From a checkpoint of a small transformer trained on Wikipedia.
Size: 6 heads of 64 (1 for keys and values), vocabulary 5131, 14.2M parameters.
Architecture: LayerNorm before each block, no biases in attention or MLP, tied embeddings.
Training: a variant of Adam for these matrices, 5448 steps.
MLP neurons of a small language model. Each row is named by its layer, matrix (up: input weights; down: output weights) and neuron, and shows model dimensions 160-223. Each number is 128 + 24 x the weight over its row's rms, rounded and kept within 0 to 255.
After each neuron's rows, "fires on" lists the tokens most often at its 100 highest values on Wikipedia text that the model never trained on; "fires after" lists the tokens most often just before its 100 highest values on Wikipedia text that the model never trained on. A number after a token or word is its count.

L3.up928 [204 130 146 117 158 122 141 124 141 129  95 142 136 103 162 116 144 160 137 112 107 142 175 127 138 147 145 111 111  91 179 163 164 140 104 132 157 134 117 124 184 155 136 114 115 136 115 125 113 106 140 154 138 145 117 158 136 121 131 138 157 119  77 154]
L3.down928 [131 112 173 132 104 128 145 133 124 101 136 116 129  86 119 159 102  99 126 121 130 115  88  99 107 156 169 138 104 132 113 178 137 201 107 101  96 131 116 125 148 150 122 165 126 140 100 181 133 139 130 116 146  81 109  93 138 133 134 150 156 164 172  93]
fires on: "ed" 15, "band " 13, "ud" 12, "l" 10, "of " 8
fires after: "Mac" 18, "G" 11, "P" 11, "The " 9, "O" 7, "one " 6

L3.up932 [116 146  89 120 128 120 118  98 116 136  88 134 112 187 139 115 170 115 121 168 123 131 184  96 108 199 153 119 134 149 110 157 129 105 135 122 119 123 118  94 152 120 122 143  96 136 102 133 133 136 131  95  84 141 119  85 132 127 127 139 119 129 175 137]
L3.down932 [136 102  86 130 119 157  93 112 142 111 147 153 101  89 118 158 109  90  88 133 103 124 145 119 145 103 137  94 130 135 121 133 118 160 165 111 157 161 168 160 125 158 105 122 136 130 126 113  65  82 115 146 138 134 119 125 148 134 152  74 127 109 117 115]
fires on: "th" 13, "am" 12, "av" 11, "ail" 11, "em" 7
fires after: "s" 17, "Wi" 12, "re" 7, "Te" 6, "ste" 6, "Ste" 5

L3.up511 [171 140 127 109 129 133  71 153 157 113 138 112 104  98 148 115 112 114  70 162 104 142 132 115 127 114 144 135 118 104 163 154 107 152 132 125 129 101 117  94 154 119 113 149 100 112 116 138 107 133 128 164 150 113 107 144  97 134 135 122 103 155 141 119]
L3.down511 [152 112 115 158 173  90 128 125 132 162 144 148 101 122  94 101 135 169 158 136 119 114 127 153 133 124 146 115 131 110 137 125  81 116 142 133 134 147  69 164 184 149 137 160  93 128 129 168 109 131  70 141 140 119 119 143 146 171  89 130 140 129 129 125]
fires on: "av" 25, "re" 9, "elev" 7, "rem" 6, "l" 5
fires after: "T" 19, "C" 12, "X" 12, "c" 7, "G" 6

L3.up49 [145 116 128 129 151 120 122  76 146 134 118 129 138 125 169 153 109 142 169 106 162 131 161  96  95 139 137 111 165 122 136 126 133 124 143  91 130 132 122 188 134 170 177 130 141 123 105 137  67 137 111 153 104 133 110 140 131 124 154 141 178 121 131 133]
L3.down49 [107 154 159 128 168 135 134 114 130 122  88 130 111 143 117 127 119 120  96 144 131  84 137 167 121 115 107 100  93  99 103 106 137 138 119 174 141 144 102  98 159 102 101 135 125 110 133 116 140  91 152  94 111 121 127 103 144 138  89  91  99 167 163 132]
fires on: "a " 49, "ul" 9, "es" 8, "s" 6, "ol" 5
fires after: "as " 22, "was " 9, "emb" 8, "As " 6, "av" 5, "became " 5

L3.up1368 [136 119 100 123  97 115 124  97 165 104 120 114  81 102 144  92 149 126 148 128  52 129 156 176 139 152 127 136 148 133 159 116 111 150 121 141  91 126 133 148 103 126 113  99 151 137 122  53 126  88 144 129 131 168 154 102 146 138 111 112 152 100  86 168]
L3.down1368 [165 161 115 149 128 135 105 143 169 136 153 160 129 135 143 148 125 132 169 106  92 110 137 104 119 161 147 137 150  97 149 158 131 169 121 173 154 104 143 144 147 137  64 113  94 124 116 131 110 100 122  99 158 117 148 126 122 152 114 130 138 140 151 173]
fires on: "–" 42, "-" 20, "x" 6, "(" 4
fires after: "3" 29, "5" 11, "4" 10, "2" 9, "1" 7, "Au" 6

L3.up1304 [143 128 108 135 165  98 122  96 140 130 131 139 100 132 142  98  79 102 147  96 132 135 149 129 117 117  96 143 135 115 133 100 128 128 185  86 125  75 106 146 136 128 104 184 110 122 115 141 159 107  99 151 106 103 102 117 112 143 116 120 132 138 140 103]
L3.down1304 [129 152  89 165  97 117 103 145 139  87 152 124  91 155 154 130 147 119 115 149 128 134 104 120 188 140 116 106 125 141 125 160 134 124 150 135 138  86 175 187 138 124  72 128 124  99 119 101 106 126  86 140 149 124 121 191 156 162 151 153 103 149  84 132]
fires on: "–" 34, "ic" 10, "ac" 6, "-" 5, "b" 5
fires after: "s" 14, "m" 14, "2" 14, "1" 12, "3" 8, "l" 6

L3.up196 [134 145 130 116  91 112  68 138 145 107 139  91 103 157 123 116 150  94  96 131 146 141 130 143 114  99 143 115 135 147 160 137 140  85 121 150 165 100 188 112 153 112 107 129 112 136 137 121 161 162 153 144 124 137 157 142 155 127 120 136 121 106 140 110]
L3.down196 [139 129 185  83 126 148  78 149 128 120 148 145 125 114 168 137 127 149 124 135 184 114 113 112  71 127 115 111 137 102 127 159 140 123  84 133 136  97  77 112 119 105 128 152 109 131 122 123 136 146 163 144 119  95 129 129  96 138  75 143  97 127 121 137]
fires on: "2" 29, "am" 15, "3" 9, "uc" 8, "u" 7, "6" 6
fires after: "." 18, "B" 13, "^{" 7, "T" 6, "Isl" 6, "(" 6

L3.up3 [141 166  73 127  98 120  73 156 143 131 138 120 106 154 138 116 112 142 136 176 148 149 115  82 125 191  93  76 120 136 122 140 115 141 124 109 132 135 130 140 159 141 141 110 102 133 120  95  88 108 128 105 135 110 119 106 144  84 118 156 152 107 141 133]
L3.down3 [116 113 103  91 122 139 113 153  83 127 122 130 115 165 130 119 144 116 123 134  92 191 122  92 142 115 145 144 150  86 144  85 118 125  59 126 111 117 108 163 149 171 114 148 110 155 147 144 127 142 167 117  97 155 130 113 142 135 115  77 145 125  64 133]
fires on: "ann" 12, "ad" 11, "ter" 11, "and" 10, "." 7, "val" 7
fires after: "p" 24, "C" 14, "Quar" 11, "Car" 8, "sp" 5, "c" 5

L3.up1086 [119  96 122 147 134 134 166 158 128 114 124 104  92 170 147 101 151 159 163 147 133 155 163 149 173 135 128 121 173 159 135 118 105 136 169 107 117 124 139 132 148 175 145 130 122 154 107 110 110 114 110 161 137 160 136 149 169 103 126 126 128 127  61 118]
L3.down1086 [111 160 105 138 103 137 152 121 148 125 161 140 126 124 137 147 133 122 175 127 189 103 148 122 138 160 130 141 111 153  84  86 103 127 144 140 129 171 117 117 119 129 108 131 122 103 135 120 102  66 105 134 118 129 145 171 123  98 149 162  95 132 117 143]
fires on: "–" 24, ": " 15, "201" 11, "-" 8, "200" 6
fires after: "in " 27, "2" 16, "3" 7, "In " 7, "Al" 6, "(" 5

L3.up1481 [144 156 122 150 128 113 130 118 130 151 165 122  85 154 150  87  55 105 142 134 117 152 119 149 122 137 151 153 126 128 150 136 139 142  79 134 173 148 156  85 117 118 140 181 109 108 136  97 116 123 145  96  85 116  96 132 133 101 138 100 119 123 132 117]
L3.down1481 [103 156 166 110 116 151 153 136 163 136 135 114  93  77 148 144 143 127 134 147 144 100 144 168 176 112 114 140 149 144 128 154  87 128 132 142 119 112  85 140 121 164 145 111 146 147 140 122 148 102 109 103 137 167 138 149 162 152  91 133 148 146 126 140]
fires on: "a " 24, "ill" 9, "decid" 6, "believ" 5, "ing " 5, "il" 4
fires after: "D" 19, "is " 13, "was " 8, "t" 6, "d" 5, "N" 4

L3.up1447 [132 101 144 121 128 127 139 158 159 147  85  98 137  74 161 134 106 130 138  99 121 121 158 107 137 108 119 130 114 142 119 117  92 138 170 130 119 146  97 111 112 170 132  87 170 113 172 106 135  72 120  94 147 141 108  98 143 128 163 123 145 110 152 103]
L3.down1447 [122 156 101 115 137 125 116 120 119 111 153 158 150 118 114 140 142 121  98 119 109 121 123 122 126 159 141 114 102 133 136 140  96 135 147 124 176  96 104 139  83 128 115 141 113 138 102 155 124 122 156 110 154 134 163 141 154 118 116 175 139  83  91 153]
fires on: "," 56, "to " 8, "/" 7, "(" 5, "or " 4
fires after: "1" 13, "5" 12, "9" 8, "6" 7, "3" 7, "4" 7

L3.up897 [121 129 103 107 126 155 123  99 174 131 159 117 115 125 111 116 122 136 151  99  76 179 136 122 101  66  95 106 112 108 120 106  85 108 123 167 145  86 125 171 162 136 139 171 115 173 149 122 121 140 124 112  92 102 112 118 110 107 123 123 172 112 123 154]
L3.down897 [154 106 182 126 122 144 105 112 117 144 124 128 131 136 150 181 130 113 133 131 130 141 167 132  96 122 128  85 109 118 138 140 115 139 148 128 137 107  85 157 130 131 133 124  95 134 120 111 109  87 137 133 114 133  93 125 148 132 156 169 101 151 133 131]
fires on: "a " 20, "not " 19, "elected " 9, "ice " 7, "ated " 5
fires after: "as " 22, "was " 18, "As " 8, "V" 6, "is " 5

L3.up1259 [141 156 122 106 131 106 118 160 126 141 129 121 140 118 161 107 139 135 110 105 106 140 136 137 124 193 123 170 128 111 113  95 108 111 149 125 145 124 128 110 125 144 129 145 106 130  73 121 142 141 114 129  82 104  85 131  95 158 171 132 124 102 151 141]
L3.down1259 [131 124 128 132 106 151  95 126  89 112 142 144  93 121 126 125 123  97  96 144 126 121  83 123 100 129 113  76 137 150 187 168 141 160 115  93 145 130 152 138 126 155 155 168 144 131 164 139 112  90  94 152 127 142 141 116 180 132 147 137 120 142  98 116]
fires on: "of " 64, "the " 7, "un" 4
fires after: "one " 29, "of " 7, "a " 6, "One " 5, "an " 4

L3.up1001 [137 141 160 118 147 110 105 179 173 113 129 115 154 153 143 118  91 136 115 153  80 153 131 144 111 116  95 138 117  84 104 125 148  82 136 124 121 116 110 109 157 146 123 114 134 107 132 105 126 113 101 141 125 113 139  95 126 133 159 155 136 124 181 122]
L3.down1001 [ 93 164 124 116 144  89 104 152 165 125 100 102 144 121 141 141 102 120 167 131 109 145 112 142 123 128  55 136 161 138  83 112 120 137 149 112 150 149 116 143 147  53 133 100 134  94 106 170 111 126 107 132 112 127 141 105 146 142  84 139 120 117 140  92]
fires on: "of " 45, "y" 15, "r" 8, "b" 5, "um" 4
fires after: "G" 31, "one " 12, "m" 9, "S" 6, "some " 5, "One " 5

L3.up1326 [164 119 138 124 114 150 152 156 158 162 107 136 102 106 188 121 115 117 124 152 103 109 165 116 151 129 166 132 148  84 103 104 109 129 120 161 147 107 160 126 127 149 136  82 134 139 105  97 155  98 104 135 117 139 104 124 145 131 142 130 145 168 119 101]
L3.down1326 [119 117 124 144 111 132 135 172 118 125 173 139 164 149 103 109 115 145 110 161 136 135  98 155  82 138 130 109 126 101  95  99 135 126 114 125 133 109 106 161 130 109 116 170 151 128 102 146 104 149 130 157 111 115 140 104 139 106 131 121 128 142 124 140]
fires on: "was " 29, "as " 10, "a " 10, "ow" 8, "elected " 7, "ul" 5
fires after: "was " 15, "He " 12, "he " 9, "and " 7, "as " 6, "D" 6

L3.up92 [153 143 151 189 151  85 115 180 124 149  89 151 127 160 168  66 135  89 157 129  96 122 124 164 130 132 136 150 126 142 133 128 132 129 123 107 116 121 139 131 152 145 105 114 133  98 145 103 117 157 110 160  94  69  96 116 136 135 162 124 121 117 145 134]
L3.down92 [110 181 163 111 104 142 193 109 112 117 132 138  96 147 112 146 102 163 108 105 125 151 117 118 119  87 119 117 148 128 135 122 179 142 123 104 104 124 122 167 144  94 138 140  93 158 108 129 135  91 115 146 181 136 128  75 159 143 103 124 187 125  99 163]
fires on: "s " 30, "his " 22, "her " 11, "our " 6, "==" 6
fires after: "'" 29, "\n\n" 8, "on " 5, "has " 5, "completed " 4

L3.up1275 [173 132 110 140 107 152 131 141 131 104  41 110  74 149 105  93  83 156 127 128  76 128 144 156 128 159 126 131 133 144 149 159 135  71 121 114 151 117 118 123 125 120 134 156 120 109 124 115 114 136 128 157 106 122 144 127 121  89  92 117 135 130  95 151]
L3.down1275 [113 116 163 154 175 158 116 148  99  64 139 122 120 145 141  96 158 145  99 115 138 100 110 181 156 116 144 176 121 168 124 131 176 118 120 100 126 113  73 174 160 102  96 143 124 110 135 151 124  78 145 131 124 118 142 127 133 147 110 162 105  83 138 171]
fires on: "on" 22, "um" 10, "in " 10, "e" 8, "ug" 7, "ber" 6
fires after: "F" 12, "O" 11, "(" 9, "E" 8, "Le" 8, "Fr" 6